Weights of a small transformer language model: width 256, 2 heads of 128.
MLP neurons of a small language model. Each row is named by its layer, matrix (up: input weights) and neuron, and shows model dimensions 0-255. Each number is 128 + 24 x the weight over its row's rms, rounded and kept within 0 to 255. Numbers have three digits each.
After each neuron's rows, "fires on" lists the tokens most often at its 100 highest values on Wikipedia text that the model never trained on.

L6.up1094:099170113142121127109170122130128129120134109078170137090164121163124109106153109094096147130112127144123110112111139102119141139119111115142134110135130167126179116116111138134123172112142180142039137141137123120154168161165102114158121136123118144114128114125124148129101135131122157127109104132166136141129157132124099120098082086107109125127145143116163137119117158153115133142128145113138084130109141113130114134108187089115118097110112156138082152139091133136113142138166141111134140170128102098143121130130090125094158160116096100104110150093132121134131146087105140107133131118078177110130155114167122086131162154073110140143151101121140140134151141167122140090145158135101180111099121087140133147191149170088111123112073120183158103158119160105136112114154114
fires on: " be", "t", "e", " K", " e", "end"

L2.up611:149109098106121133115122119157129110143143144127114142113104106097144117107169123111156145148089167102158084108071135162114142149112144131146084152112156069099109096121144137107108134137144126127124166096144164131131125147131117102121110147137116097095171132156159116163121114151079127121127168132097131150165129120151145130131154089145088161138117149111109094154133145071153141138111162145118121138118118126131125115160118143111112104118143112120123099105156102140169118091155197141129154107122162134133103112143147141138129151128083125127129072078153079144149103090182163125087161162130125131141084153129121170069112115142122099116102102151101116101111134136115100155116109129161112088121100151144193132127138118148140165131138140167094126133153154137110145152092149
fires on: "ide", "ore", "ade", "ater", "ment", "ision"

L6.up212:152099145137146103132124157171124116154095126143173108110123112143122110139149132158141088160114102110122107142108132170131134147138077149118175120094128169074087157134175116112103114110135152104117144146137136096135183144091157138118104122102137066155156109092159152144121168182145143090128119093121139138122130064113119114134081139155113110101109091139097124086113116142147168128144129109093160097097140099111130144119133147096123121159154127119135145187130103155102140153161133113109170097134138124141130129108129126116133153116105110095144119134114140145123144104117141118119119124145112098130105099129144133129119127166171145143140075117112088111101146143139144135168172140064085141104137147088164150184123159164159103151135131099104107147144159133111140105134146
fires on: "ar", " s", "re", " pre"

L6.up874:103152203149150122137132139126127143078141115099136130125166180107137131120134144144132110147115170137103132114094106080153081111151103096080145150093094132150158124092140073117140109138118125126130129144142141101119142093118091147134164114078166121122183137167153132102150129079134130110174103121099125097122138131125145140125119108106141130112070166128112144070116104165083162114160097161092116139114150143184124105115141127112155152125116130137094107124113136110114152082131129141133128147113112134167129088091127153180119172145121113165118132162137115147100112127119096114105137171177105122130137147123132147152134145165080122138162116107158114138101133120141089110151162153151096143138123114124168151121113101128156113171102132109119140110134085134129132152139122
fires on: " P", "P", "b"

L6.up1467:102113124100114146134130140094149157124161122083089141129155148115131141150147111129137142135104107124162131145198095130146150095104108143159114097099151128135139103126133182143150134133104117128102195113103098167164148108129130135130097156132113148086131180141146135108145133150147134132079128107142106139168158133102114091090124139112167119132162145146106177133112099119136095111150125136137125085095119104140148148139093132108116063110122142129119140120117167096165093138149103122143185126169109120109105153140138105122167110114116152128103121113096150147130138121094138149158106125131147054098119115131131074130158133099106161090141115130177113132138080119125170112133115142128144128103169129143120171173108137093127158137116071189147132110128135109140140113126122
fires on: " h", " K", " k", "i", " H", "%"

L2.up1368:137178135133126130138129127131107150124142157116111116087182184127135132127098114113128125119113131125118123107129123127093099106131151177156196113115139123098181115138119108099110099090076093146121140078114100092167137117118108121136133152129112147138167098146140129128163127135152157112126121136154135146107131105130128148139134111105137173115151095150127157169123095085109124108100131123130138148146096108139150111116113142106164097115098094149109137137130147147142074135143168117064127120123096194111119098120132148115150135142136126171102111164157134117103117159099156139135117119120159145130191108145138168128138167171121150109153123145142116114137099092129118102123123095078136120095176084111165123154072165153150146164105168144122119086098129117133144132161102
fires on: ",", "ion", " of", " con", " |", ";"

L6.up511:143103118131112118138134101119140116100184117091133110084111130104100123140123159126062170139143152112104115122141119121141113106136119183116131140094127142108106141119120182103136130125071131117126117119121117128117133129132159146102107157153124130095083161161092139133124097066113134111112143132121099097106143161153160151117185140111100104135171113127115081117126148164151130125149122100150150112138152095167126083114094095167152141152140106159139160138150091130128115165151087168116110165091121168114125137137129176109143117122076113150157099112122131102114092128117170140141163107132085163169094122110116098067120109166166118152123169131103125130154127140146095133157167127136120146151122102139148136166162112162152124168134104118130122125146105170141136122150120
fires on: " ", "a", "ur", "us"

L2.up102:099117120125097126122080120110123093154098139155154129149107111162138154112144137129139126136097107103155124157123143153112128160122120126115100148106156169146157106158099139128130106115158130160134156147135147125143126086156121120156161107109106120140155151123187120052132129155124108100153152155127115155102150140122084135123130167100116115129151129132117082074137129094115148098075099157132152153152108092054105163128170102170157165133143107165131175078092175119120100147111138102119179113123157115086165132100098094161116121124109131105074134129116097114124161124135124120076123088173122156189150106133126127152120101124117143132148160100153131115180148136122149114125159113121119150132139123133124156134122125132127173115122126081128135124108141123122143121137128
fires on: " also", "ell", " later", "ther", "C", " and"

L2.up260:132088112128097149120113161137071132096117106125146126083089116126128086126113146155157140137135140173163126138105149147094096165093090095137133115157114110116140153148152123134130169150103085128127148126136164133109120147126118142106105123135168105171132119180136120158089137137117106128135156074157155106127108090120125135122150113155141148077143132141180137133122068138115167126127170119135148132130156117148125098135152150114127174088140127082155140100092124147093154110125151133165081099103120127143151122126147106088151148101114137147166147067148110168116112158086154128149103120140120144132115093143103148105153155164143117072136145153163117140122144125099150127170118129129123109110168151063118132114135135085137090128108110168133129143147095136092132126155119
fires on: "re", " pre", "rom"

L2.up376:137178064090159140123127107104127129160108091112121116113115113111085153108152118125157194139128170133139095136153112117136093112091116167100114100112162136133112155103102053126129143117110090116158134101161157095110097151131126148112123117127110148092178113156097161135121120183146130117122155122118098126094121086056167128121128132142132120125156147125137133109167162078119160158117125086159129083158189126142160142126142122131133108114142141111136130141134123115104134128139145171110127125132136133175119134096113109111140092131137139126171144095178149143121110103162140167130146131104125122132141155143127149123143129129099099076112147134131115116127117100119137119137144154187149151079095137165104134116153130118136167135137154117097112144109156155127135084123088
fires on: "-", "oc", "and", "id", "rib"

L6.up244:132118142133139109122124077112145143115165124105118150132133155150147093151106167141108176147114099145072093089104167099135142149099118104129178145141105131132098113135104146130125114100158123179112150090115147128083116116153101130127108145121090121096116124131107155122130081128124129150112136138094136098067149145154170131099093146174113135165117111145184128152156164095104094140156096140126157161161075140095094125137097127114142135131095136144114151153135138098096113107145133111152150113144109118165119127084137090091173139148121165143129066144147107130121100168158107142142096102133097119148132168123123120127119104132141118095147134141187121142188153116164144107106158140122115108118120152157156124108124134143132126123134132169127079120116128167174126133125100
fires on: "\n\n", "\n", "fore", " during", "–", "/"

L6.up724:138104147119138169114119143166140141136089153125155132175113150088124128142148109130131118094120101112138130130155130075117083145135141106140132155112148142122182144140092139134126144156137097158123127183127123141140160095153167098118092110100163135138122114119133152168078114112118135143083097084136085091111113100135156130116106103129141100134166131132098130140119120132125108132101094123094155112117102098097137123131115143151099132123185091092087123119126131124140105120073170134133120134139116141192102117131163121060145099106113103177106119144109097172073169113109143161126131143154112133151108107180102123158114144121191117148119124126166137165085172145109122133142121159137119145111134087141135117140119131113114147094135135140126127125160143193137105143117142
fires on: " w", " W"

L6.up550:147125153166125146146082156124164123107135166131157151176139141153112122104097175102129110121154122160108100134142149126146123133162114176127126156163113115140118127137147104094132079120155035135115126154158138110121126152162191132156129106147156176109152188142094127132156124155144166135121105152137103110136164146138134140128147164104125124083113153132138103117147115127162086093121152102125129124103136129137154134119098139131125173112135171127141124130142113160129123089125133109126121079148123113119099099085092145127147123132086133120125130147118147124118103107097137094095118087149103108127114136139123130136136132129165150128144155135083144125099100082118116128112145067096185122101149163115113115134136120122126105134090085150116075186096107130094135123169113
fires on: " "

L6.up973:149134099114102107143123120112130117161132151131072132110094120137135148081152114132093127073170139185136123176163149165131098143152120139107112115117090137129144102110126145109135140133078119173109090134117127140152116124121097100154141149115173127151137128099153131119164116133171164126127094113157114160117118104148131095123156106159100100098139138171109130123160079138154147121109179112141132129165170178145133086156130120145123119110157086123087109119111150124141140119135124144136158134140168122124124113118123164129130135117051139088088117105183099133114131139112164136157082121121169116133146113132117108122133134151096138192124109118106149132104144123121088129149125136126163090126126146143144130093131081116109137136134132139092128102174096122150141199104092
fires on: " f", " th", "emb", "ov", "et", " ret"

L6.up1484:119163138128134141098143148166115087099160190124179115120114146127162113138109132099135120143072143146117126113090132096100153131110129079095147116105113112130140135120129131130138168119123107138124138138105123118064140110150097153139121138102107132103093104165141120095113164114115147100145161119145129130130140145141112119121124079158155163161166103105172102163118136095129127130097109136127125174106131092103091137099121120122140077117136158101129135147177175099141108141102142130180192094153115121145169100096100168125149106172092165118137126127151109094098117141130150146147114119134094147110097118181127119151114097157155123170137105150122135142154164113187142110132148128068120140130151135143116137112117101114130108150135139122170109099159136112140139081149103
fires on: "\n", ":", " at", "\n\n", " of"

L6.up233:086179140119170122164106146115091114117133094109111078186085190124116144125157096105078118140106127114129079098121150148089110130075130130148150144130146099126139118131139133135088118144139090112144093107151104119100152121151149142133117151117111152134142162144126120086164104127097142099136091130098149135128107112134118120081105142124136148097129137130136197108108097116133137126130101139133107126151146123150155124108120137097141112098088126116160126133126105202112116135119111139134086095176139120137121136153090153119117141127151147139134114146122186133112135142122131159115149131117190102111098108095170126157181170134135099158141106127129114133126100096112126130138119163159129133128134171103145124121163134124140133136116175124113131165140163191123133106061112
fires on: " in", "est", "res", "|", " l"

L6.up831:113102131126099092120134169129133147096080108160135086161131102133094131140150151132143091141131153109161148153094149107146135149163089145149141110148081137130133129127128107133154142122161121107137135119155126124141145159107123114118170132120110100118094118152168132122105147110156156129168102143104109135104087143090081150124126143106139171192102086139161130125132121113107141129084128153151143129125078130160138068143092114081130182142082092153121118097151086137109150145125111153105092165128115099178151140127151084135152108074129127147095088134157127177155133164126134129155123114136085147149125143138129134173084134160146168135130101092138171173140105112138135129103128162142123152095146142113149130115133141131105085139135117143106135137103121152123108082128110
fires on: " J", " cl", " ass", "ord", " Cl"

L2.up1314:123151109142091122159102155161101131153117141138130083153084142065131168113080139149151157105168104089112120133138148167139105133118149154127152156169145171097168119120114110106132171135129137092158132113141112116130120118135116144130119122156113116153135120166154145126123139120149130122112146136160140098135088113121086150140159111137108118145139128152138123136130132095119111166108098097125117108173134095103106136157127107071167108094148155116124177084149119130130138128125144147135085138152137089188162124116118112113135128146163136122158137143149161155149078143078111147178096149123140129142071129114168113126136147184128125121144112087144135075115120129118123123116111087095090084127128125110107161158140124120122121106082102129146100111125164091137088183113141
fires on: "rom", "aj", "ost", "arl", "ri", "re"

L6.up85:137133103155141153152146153139142107106108105114158136134164143139093116124079099122136107166110186118108131160124126122115117075159167151116102071133111126108113103110140152133142108117111114170133147137128143139135165150102044141138117115144113140087100148134131116116108132114152156117055113132127103161158152177107158083096121153109122075114136153163146153135139176112125122159136115132134092156124160149132127144176113128081105118147176116111113126134133113080121146133153134128133150156169072071154098156121126131101121089154129089088110132070118158130137158103119124158156132080144153132120158117133135116126175131114141110119166131117150118117086148129136137136126094138163142146148160131129122096127113138121156156134099108124099137115155126144096108099116116
fires on: "2", " K"

L6.up738:120107122164160082157134111168154083115123132160121140130131094128125117083097139123138121092136099124107155155169154163099079162123165158120119198139110101127126123137120164102162093159139091101122129109086110150126144136097155161114088117132092147117153189124100125154163133107099121170123141171145125108154092120129179152098140190151092130141161144151168096119088168112133144087121107105143091083123149131149118114128124109109173127117139135101118128113178116123073125106113124147160097120119102142183134107113137151134163148086111125149117132149134143139144100133130139109105121131134135118146111129117123120110135107165135117107099148085132138114169097105113158126124098099127134159131146120079133151116163136165145085136126120134102147124114137142113100127155103
fires on: " ", "ir", "ak"

L6.up1176:099074115105105143087105148137162159109128092132134092142095116136171121169142099121132120130092134145142116163166158077078156150118094169130136131129152136128149140135131119120106142156132148126118124129099146134087153118154110138113132160115180125089133130151125131101109105103134136090088115127095106137094124125160159111126082145107129131166139129123110146137185111118113122141164121150103135100094130147137093155129128138106098117117081106126145117118179130156122087116133163123113123177177087097147133140085151106121140137146117121141141144125161106109061136092128131118123132155093118168153137115126154118117123130166143118125130090105156119134151153151171092129149158161105112151115185111110105116137112113127106133110113110195124139109159118177184121186128133
fires on: " as", " w", "in", "S", "ec"

L2.up1009:157127105123089100175135154124102149166167147115155110121136115131170180134104154130105098119144140114143134136117137118121120127142097133130097150143103153145129171148152126118098147107151133136121104139153106128148122094131059114151105138137115135134116172098132130119130140114132104112144152126107143097142090113138164099118119126102106130106091119161085121103174104132130146156150158149129161090149132150133165131122115100089120088136170127149097127107148126156160126095139167162134109119163125130122154170103090089081114120075148123094125140085094143135188123124113100127139150102168115124168112101157149117076123112126136100159154074120100125134135147108097160153137080152122094105073143099115179167141152121168147149149162150085122135107114147127139138138148138
fires on: ")", " in", " p", ":", " years"

L2.up792:106153118094147112120132131151151087123180132137093161187138134119109109097112147089153092120105103150129092110166102149066126139145151136163115128146181071116167117129104114145126154134103123100134136111138103086164123114092125147100107134154161101105128083107118078123170111118175139178167134152109089150123128148086104071146182139107147149083158127167099139113103140160133083154127140142161129148117126109144171117162141126104123116122099167116099146155127105140110109120136117143114139142138124077173115137140164130101102143113150112185148139132160124096155116119132156135189138104124135115124109123119124162139127126120095094133162126147138120114114103104141135137120141104116155101094120123131137128133127146136110074141121133145135144135158109090141117135081141
fires on: " n", " with", " ab", "oy", " at", " l"

L2.up1043:153112158134140140148113129135140113171148177127104157137127149095124123155118135135109126122122116078088108142132205096129153118134097108125149110140099172131104137109076135139154114131133140121126092104112122110150146120141120113150097122109146119110108139139135079124136129106132109099119116128132132075148122134064156130164083162127139126195150159138135100132167132141107155147107117093089152130133125120108106087139105127143173160123140089120137109119155150160121118148139137162140118121139117092104121139132094185114067129129133151140169108127158144117139170103127118146168144090132143110099149126085135193102121132143112153160151128099184145121132155104090147131115129151152136086117160121109091071180176144092114150127095100130122105114115132109117141163125141
fires on: "ec", "et", "ort", "ers", "ice"

L6.up1179:067135147110127148129112107120171118134110098095100179166124095117117126077089128106140087177150087148142135116145147153101102114153136137113132123134108129150121102158142113100126157148118121135132144115157089144162129121095096136123144098108155104159094121130129151133068144110094172091085147134142137111123141121107142179138111090155120129096112077129141165120131165126110128141101162163118145101159103110137098190130105147102162121118100099164134131123128106073131107136141122145147142130153141128165130144165144133104109125132117102160173118094134144110112151110107119130128128124169136123131131127132128099151158105122135167137190145110182170156118124161151129117085185115122100159116161168116113110122141122090112136139140145107093073173145114140138112131125129
fires on: ")", ",", "),", " She", " to", " would"

L6.up819:134145138106126124121150118123113094174116161114180121161118131127113164077092101144129170135103117155113101129131133120132152100148115143119128057163181116108115112132129131111121116131099128129085144084128105112175107087133099120127182145092138056135143132162180141130107119145127119137150100112130133112104138152123126149120104107157150148123153133148111139167113134116081094120109162094099137171119149137128146119163138171094153156109112145141111105109111110158147113111097104097120149105138112146094108128097079148090132104117151115158128134107160114172149137138171114111142175146198158103134136110122140127135156139106122144117084137123165087113180096126134117123144137151182157127145159131140112162101122147142098114111102107152112096144105098120135089141124122
fires on: "r", "l", "ber", "k", "d"

L2.up140:118173088090134143122112139087118126144133135122105146121150162124148117115134109177133101114081106109082119154101158134107118103094139114107130122121161134132131123092129107145162108150089138147146125163114131105132123162111130114128144130100138150153113167107155126148148146171104088137168162128194139158142167096130151119104103134113114175137131112142159133120138111151062159122105144093103174134126104133128155089078132105162121128169121106118120123135100105120166111152149079136142148110144105141084131155075140132156124102093124113150131121128157106134164138093107109133134147055092109117100179134118137132156134126148157163130130156133117114122128114154093137152135109165156114173114079080130121078144118149088122135138115102139120118177128131160163148108106134
fires on: "ers", "ig", "ark", " Car", " dis", "ort"

L2.up793:102126112142137153155120109137093155142119138155062149125153140122116099113109188088120093119146147154145156148125118152112114117132151155123165139128154141117115126117121096125119109155130111147127133096107108128193147144122125158104146141117143073148153146149082163146117106119091124133095169123106157176136122112113114129102143135117151111082110158140116129154128094116158146172102100147149172175100094085125131109125127155136116151143116104126135113122103133159130111120147158100105116117150102120068127127125123107190107156104092140127109103082102118163116129134153121142141130148107093135146171135154092115153101081171114089153179084129155141117173134078131145112082142133151124150103144113144102134168142116162117105141102173116141084089125125124126164141117119
fires on: " |", ",", ":", " /", "'"

L6.up692:114160115125098103116145143177131084179102131110170104108170143100128081130127171124117119124145080170084116160145153123125163142113146158100124102168141153100174128108098150183147149122110099099140178095106122077131152108108087087126139154164156191106112131134116114117122134092104137114155101148145127110118137119113095095115126143103136150141159147119142160172096122096108137136130120081150140133129148103116140137157130091115199145125099123146083131176162112137126115122098149087121095118138112096147115109077127144134117080162127146145107141112149161111103093106160138119141121126119136127120120146179107139111123157093132118104109130141149122143121110126130132144165123127128108132141128142120146177130125121102142191136098155138140098132128141114141101087114151
fires on: "r", "l", " cons", "ons", " s", "ions"

L2.up889:126075134105122169124124133114136165110105083164122155101112131083135112166145159074142129140171115104134142106146132182139156133140167132154104153129123143140110154092129113088083120094176106113160160144147133132134153155129107121121138085131153118132142156133087156165116143115081139117086179110143122057156112104086137139147122126116078123135117139091110129125108137177111123135131103133074115093113166093163104168102135092140162109142106121113142139120128122139133151161152096149160122108103160103129150105109079109139177169141146141146122113098119150170097138148134105115119107134146147125091135099121145095123152110152123120145156105125090131114143112128126140144137119136149163119159170117122125160161126157104163144112098121128088145105158144142148099102163126
fires on: "ate", "arly", "ames", "red", "ort", "arl"

L6.up477:126134133119115165120117174150119137100088185143137158142125089132113102105135147159137110141134084137100133132157129161112118123143143137095140119141135137131116139111111154147167135140154186161155172154111131104110141106139122119110131101135152120087117126149137168167123107123108142101088162134113149094088157150133156090106125144103166136119118147133052215117112149130132117104143123157113101092123124129079102126189144150128097110112133138122110092130165142098149093068112115155109139156115147123129146141078158145085147139090119127201119108112144124151102125158105111120146153112113093117149113129134128115146103116129120088118155160095160129142116127139108116122167092128118134112142139103091104145144101130099119178145122152144147129140124097165104093101112149
fires on: " W", "W"

L2.up1399:127123129103111139149172131135137161147135159093135125104149104137152109126140119108159104145119103132168085173147131131104118116142117147117090168146120125136100119120120125149143098149153133139136086121142123140134144113141069145101077096139121130154135124138126106150142134132132110101148133127127110094084155116093128109150112100124135140089139154077139151155159118120137121086142114175102149131152139144137116102166092138090146108107150136123151124155136104111115111113163151131127136139108066131139117129118132146166098152178150153124189126110162070177097163191143164129146116101152157144156116146128103138146155061153109114141152111155167142143084104126144136147079114120129078126136095125122131120157120168083113144140140144125117078168119094085099100157103156
fires on: "),", ")", "\"", "port", " (", "P"

L6.up900:138075090134116131143151130071150155112108131173142174126146130163125106113130130137138083078103139082114104137121150105164135135102142152142120144128113142118141144125090089103139130183096121138143152124149148182123158106136108117109112102141126097158092127128123165120073176138156120097061119107125136144114078157124148142143103139131129089095082133151111106148104081117149116117128109135116121132090158119107124127120099106117109121110142127143166148134128178112161174129129120151072109115121119097152148140153139115111144108139119131122094113155128112131171145145117161152133117113163104098128143107132173167141175120148053133142156144105116156150114139174155148121137109122130149139129128147152152160133131172098158145117092125143136110118170162117084120141092112
fires on: " K", "ag", "K", " k", "ing"

L6.up630:114143105152161116132161140101130133126157097151167114128162167114127153111126161180139096119095105100126124156093125125102147119161131105078138132172142122107132150083124112150174158115090119085156131100143122137118138109104114126121119156131095133179083114124119116153097110149142118146101135124142087126125122145143108146094102126101134112152149120162128143126148130129149125151089149114140120089155169102092139120167094144102078142118135122169094113166120117107162133150107085146105075132129140074109123096128121080131153121118133133124186106118136130148114141110116141149127085139119130139120131084159130107165170148142106116114144152078135147146146104096169136111149109119138141187076101132139165138123116168097162160160170120157109159108144154141092109107163141
fires on: " K", " k", "K"

L6.up1417:082121075122133178127154132135106130129122159117105143123098076142127105106128112128105078102122147147132131164110075103120108128125155159145111172116131131153131158114115078132077139122112128131129149121144125122153129155099177112126100109106122123162094121134087123089148109134131099110114165133187102124110130159142133136134168130142074084170116155122103179118114108107132163107094122118142121137101150097127169141141110134149128099128169120132149129139133142093152123162116121124101139147146084109097155131131159164122114099160144115118134098084132170139134140143108154144131127132116179061150132080077136110116129133126157174129137111127085117135091112140129142124144165148162107118092138149117137130078174141116089161140116102131135162127141167150122122155148181
fires on: "u", "and", "as", "ear", "ra", "l"

L6.up941:175127103120102113136148135163134146135066112141150154104119112123110156127101123124176113150091108134108057102127117103103126136157147195125112100123137151175166095131147129130085155091097139105096152082146160127135133138080134143176103118097149149108091142138104134134076148143105156118107093149161111081141150112124156123105113119120128180134140131131152126193106134129050133126131128136106126121111119154136116134112111128119133120132152121148116124154118133178103109112147150140103087128115134105134169140117128135128119144099113129153140145137099139109114165138159132132118192149168130084152119099154138126146123153077155123127138116149122120154163151175126130139150126122141142102161150156141115124160144074088094125142120130116119121068133097147147090106114127
fires on: " s", " as", "l", "d", " to"

L6.up1175:142117159122145135099140151153149106098078115114109134106089108100104172130079148118157082138101120131159115117180095095115137159095178124123106146092124146162144190145101137135130179173140131138162137114141091088138115124129111112134055110166155131138136132153127132140118098153148144125166159163123169150151130155132126097110133121108123122132102129116125166128128112117137096105164147136148118158052123131107101135161120176120115148091130136113097123150085131115052140138127150159133131109122167126111118164122191158119097132117130130147142146144116132129115099075141153146138113125141100125154151111133101136120095107124145109132165144131156170161134141122144153119141119155128069126099113124153101117138109126128151147175108096141107101132104138125124101094145100
fires on: " n", " l", "n", " to", " th"

L2.up1016:152096109133143165108140115140131160123133123146156131164159209122128111124116141114105146156150128128084125106121101118132129157136119110120110096160131150140097112111086138135119093077166115126119068147159113134132167082126107096117157137154154106109127131137114146141147170137135176125111173158065092133150121071098146131078111112087146084125108119107113120132136116144105111093172179153120126139137138153135151137133126123133139086141117127113131128133110138128136155108119133118099104133080101144086127114110106118154139143084151138128173145150122153184133107131123109128142096142163109158135107113158147134166143118129123105176171104162163154171121133095113131114135102130145101091117133128115167138088109087087149127177157181152117145128129107136122121162129137
fires on: " P", ")", " p", "art", "P"

L6.up1449:105092138118117086112111125103143140116150098170078148117093151136116145151105159081157105123109115121108127138145144121132172124128128106199091125123167091123135163119115131108198144136156097131146121162133086112120114128159157131130103170128130094098167149121084137097120133117148136115149100126099112113148127164094152083114179114108130131103075123126156087142138139125127153174151126120135158142121159126138142158149136128129139154103113087097110088095115137128098160123161124129154118144132115129062142149147118145142158110154115124153145167146143114155119149141127117160113121123173144149095134133131154134119146083157120107137130139077111150118159093121140127075120097135131076093159125086142176098132107147142116154162090110166126146168109131120131145129097147
fires on: " n", " ind", "N", "n"

L6.up1426:160130139124134134121152130150126121130156138072170105107153099092139158116130140123137080112094113093090109160151138113116161117124132100154108159074096103143110100115114115114112150123131167137126134166161136154173143151113099128178147139096112152143091113101118113116090166142157106099096090156156113100138130137086103113089123169124113082136120130129121140103107107127129097160158108125156122126124123101062101165163127137120118127097144124143106139151135141125160175141153118126114073117127149084097129119137119142115121117117125141107129123071098112132155119113175166143131076141136132120117140136118177102125127132181124142122133164124134132137130140106108142139142117137169146136099157164124161158167157138138180192097163111154097119118159089122120125084155127
fires on: " K", " U", "ar", " sh"

L6.up123:109162084154180091123142110127123093120166183122127102102154115104140093115125102101079080110144108175147130156143139155101132126190086120107148136171144137078113116116133111144120144148104162128123118188144158126171130139189153128081105118136194115119125144139126134116111157125143132126151102136137117102112131131157108115115174112128115088113140141120107074097105135134136148107086183161150124117143139127098100162134150165147127108112113094108088179152103120169110101117131122111118123153107095098154138128128123140123138194141092135107134102150115125156142150106133143147118091143103118133141113100084091075104127115151125135124152122141122137122146124113099088099135126133134161121096142125141117131133168116141121185101127121102149146126142117115117154139158120
fires on: "w", " th", "th", " Th", "et", "it"

L6.up1271:134117153153101142173124113098107103110159162138092110152141187143157162127126105120116123111129136149127085092080102105110130159116149143158143161145129171121140127131083132141099126169152102149169160093125118127087169126132115111136150116138120161118127114116141127173133135113116139112132130097146139137114146174146096141061112144122121115066160151148062127119139103131101142131108128138171112133114129114182162103127143120099123113122158142112137132134142140098135109142116113107074130149172142136137109160119097118130121098102133117156078146148141130149105071141082139124092137116105152093140122166134122165160157108135115117179119103099125150106144113122132134102148102130132103136099122126178141162109112165114115171135119163103118058155103132132153162090100136
fires on: " in", "|", "orn", ":", " of", " "

L2.up1125:127097113140106150162145168148108129148137173127132126127096134148120118133104120115137133124156148085130108119105159133159120154106128136131099159113105171134132133108138102115095106148098156135140155087129092104125127169091084122144088150084120113101106137166092106111117159196124095143128119144137133180132156110122127103150100147158145149116145104129137131135090086108136153137107112107119116143079176119136112152151121135143135103137146106107120155104120124058137110131114134153174131113141130175168134149110117101134079101161172074127137141115120126146147096119100127125143145164157197131117123114103131100137064166122104128120151143149153126118127095106165146103181146115084131116137109169148092161116142115124112154147111104139106113142104117136126106135200111
fires on: "ear", "ort", "oss", "arl", "and", "ey"

L6.up109:095116143138109141100139135112152128150114137106096169132096168129171101141103123130126080110166146133116088127116135099098126101150132110165144101149108129115135126148132096117141108108124095168122133124142130147124087147154136107075138095147143124137102119098072144130122118102062105141101141130119141105141143094158162154115119113112120116155151121136136156169144166093073117175140135127132141123193142089109082133115169166092123102144144121137137178136172101111117091141127112164192177130134094114140149149104091110115111123125136140143161098164133100114181086115165131129145097146179123101110114161161108143120133118131120169107103132145142135111186153144149127123117165149122147105114137076164132131108111141114159128128141134144140092142117114136107122109106099
fires on: ",", ".", ";", "\n", "\n\n", "\""

L2.up242:122155141112110138083119128129152108113128135136143130141120165129122116125120142138139103088132124128112121113130098122099129114118123120102122099120119128145131110102114103142120130130104112106129157143188114143129148143082165105089108113107179126104154086122102100121115112112107125158087139119152139142132122133126120131177182118118138131092128135135113092133129169165070108096105185103151138121188084139106133136076132163139137146158141155086121114154108101158198136112167133088120119090128085101099155135131096162175113135145115158111187116109141159145132129125138072179126158122134121098111123148114116129153118134131184118168162097124117137133119055138098157122125085171144113159143166118131129114164119132153168121148124110149141162153147106119150150154134111
fires on: "ar", " Mar", " Car", "am", "ab", " dis"

L2.up464:122159117148175139120095099140150159134134098168120095116100171090138104100149154118107133118141132141132110129172186112099119131147119132140170144151160082151170135110117096124169131181090133142142107204128103096139133114158130132116133123128115133078129118108151145130143131151128105180111153122091143154142143153109153136121055158142127132149108113122146148152108137109162106169118113119120123148149151101137112160091173117139111128138132089145135097088121167116124141150146132103105121109097159103102127124136181124132089149108133151123132156148120170123072129129139113067172123137132164131144105160134069143132110130097111105120156120166127110133138088094156122130138144098130124124096124120089153146129146128141123121122077141120107116153162096108122084128096099
fires on: " for", "00", " app", " c", " act", " E"

L2.up1493:128130155120124124117125148118125099138080142157125124121171124091179113151136131151130129094122162103095158137095140135123165164104109165115121123167114127099151125193116090119110123134138105097138148116159129117148170156137123098093157135129128091139096089119148144104125115109131201107118126110113151142130067105081117138116083153126141114126114065120146168126159109131150151101151132082113101112104085150125139137128115114106143104109129146134172121130140092125120128126139134148133141119116105117103094123132147097156159137136166155151084116137104117127137124113158112154060121085160082137119143101149147158168159153138145192124134154097141118140127149112139136163157159113139102164155118095123153133140132133163098125134134135169173114128099120165134132119112062
fires on: " be", " bec", "ork", "ul", "ly", "ith"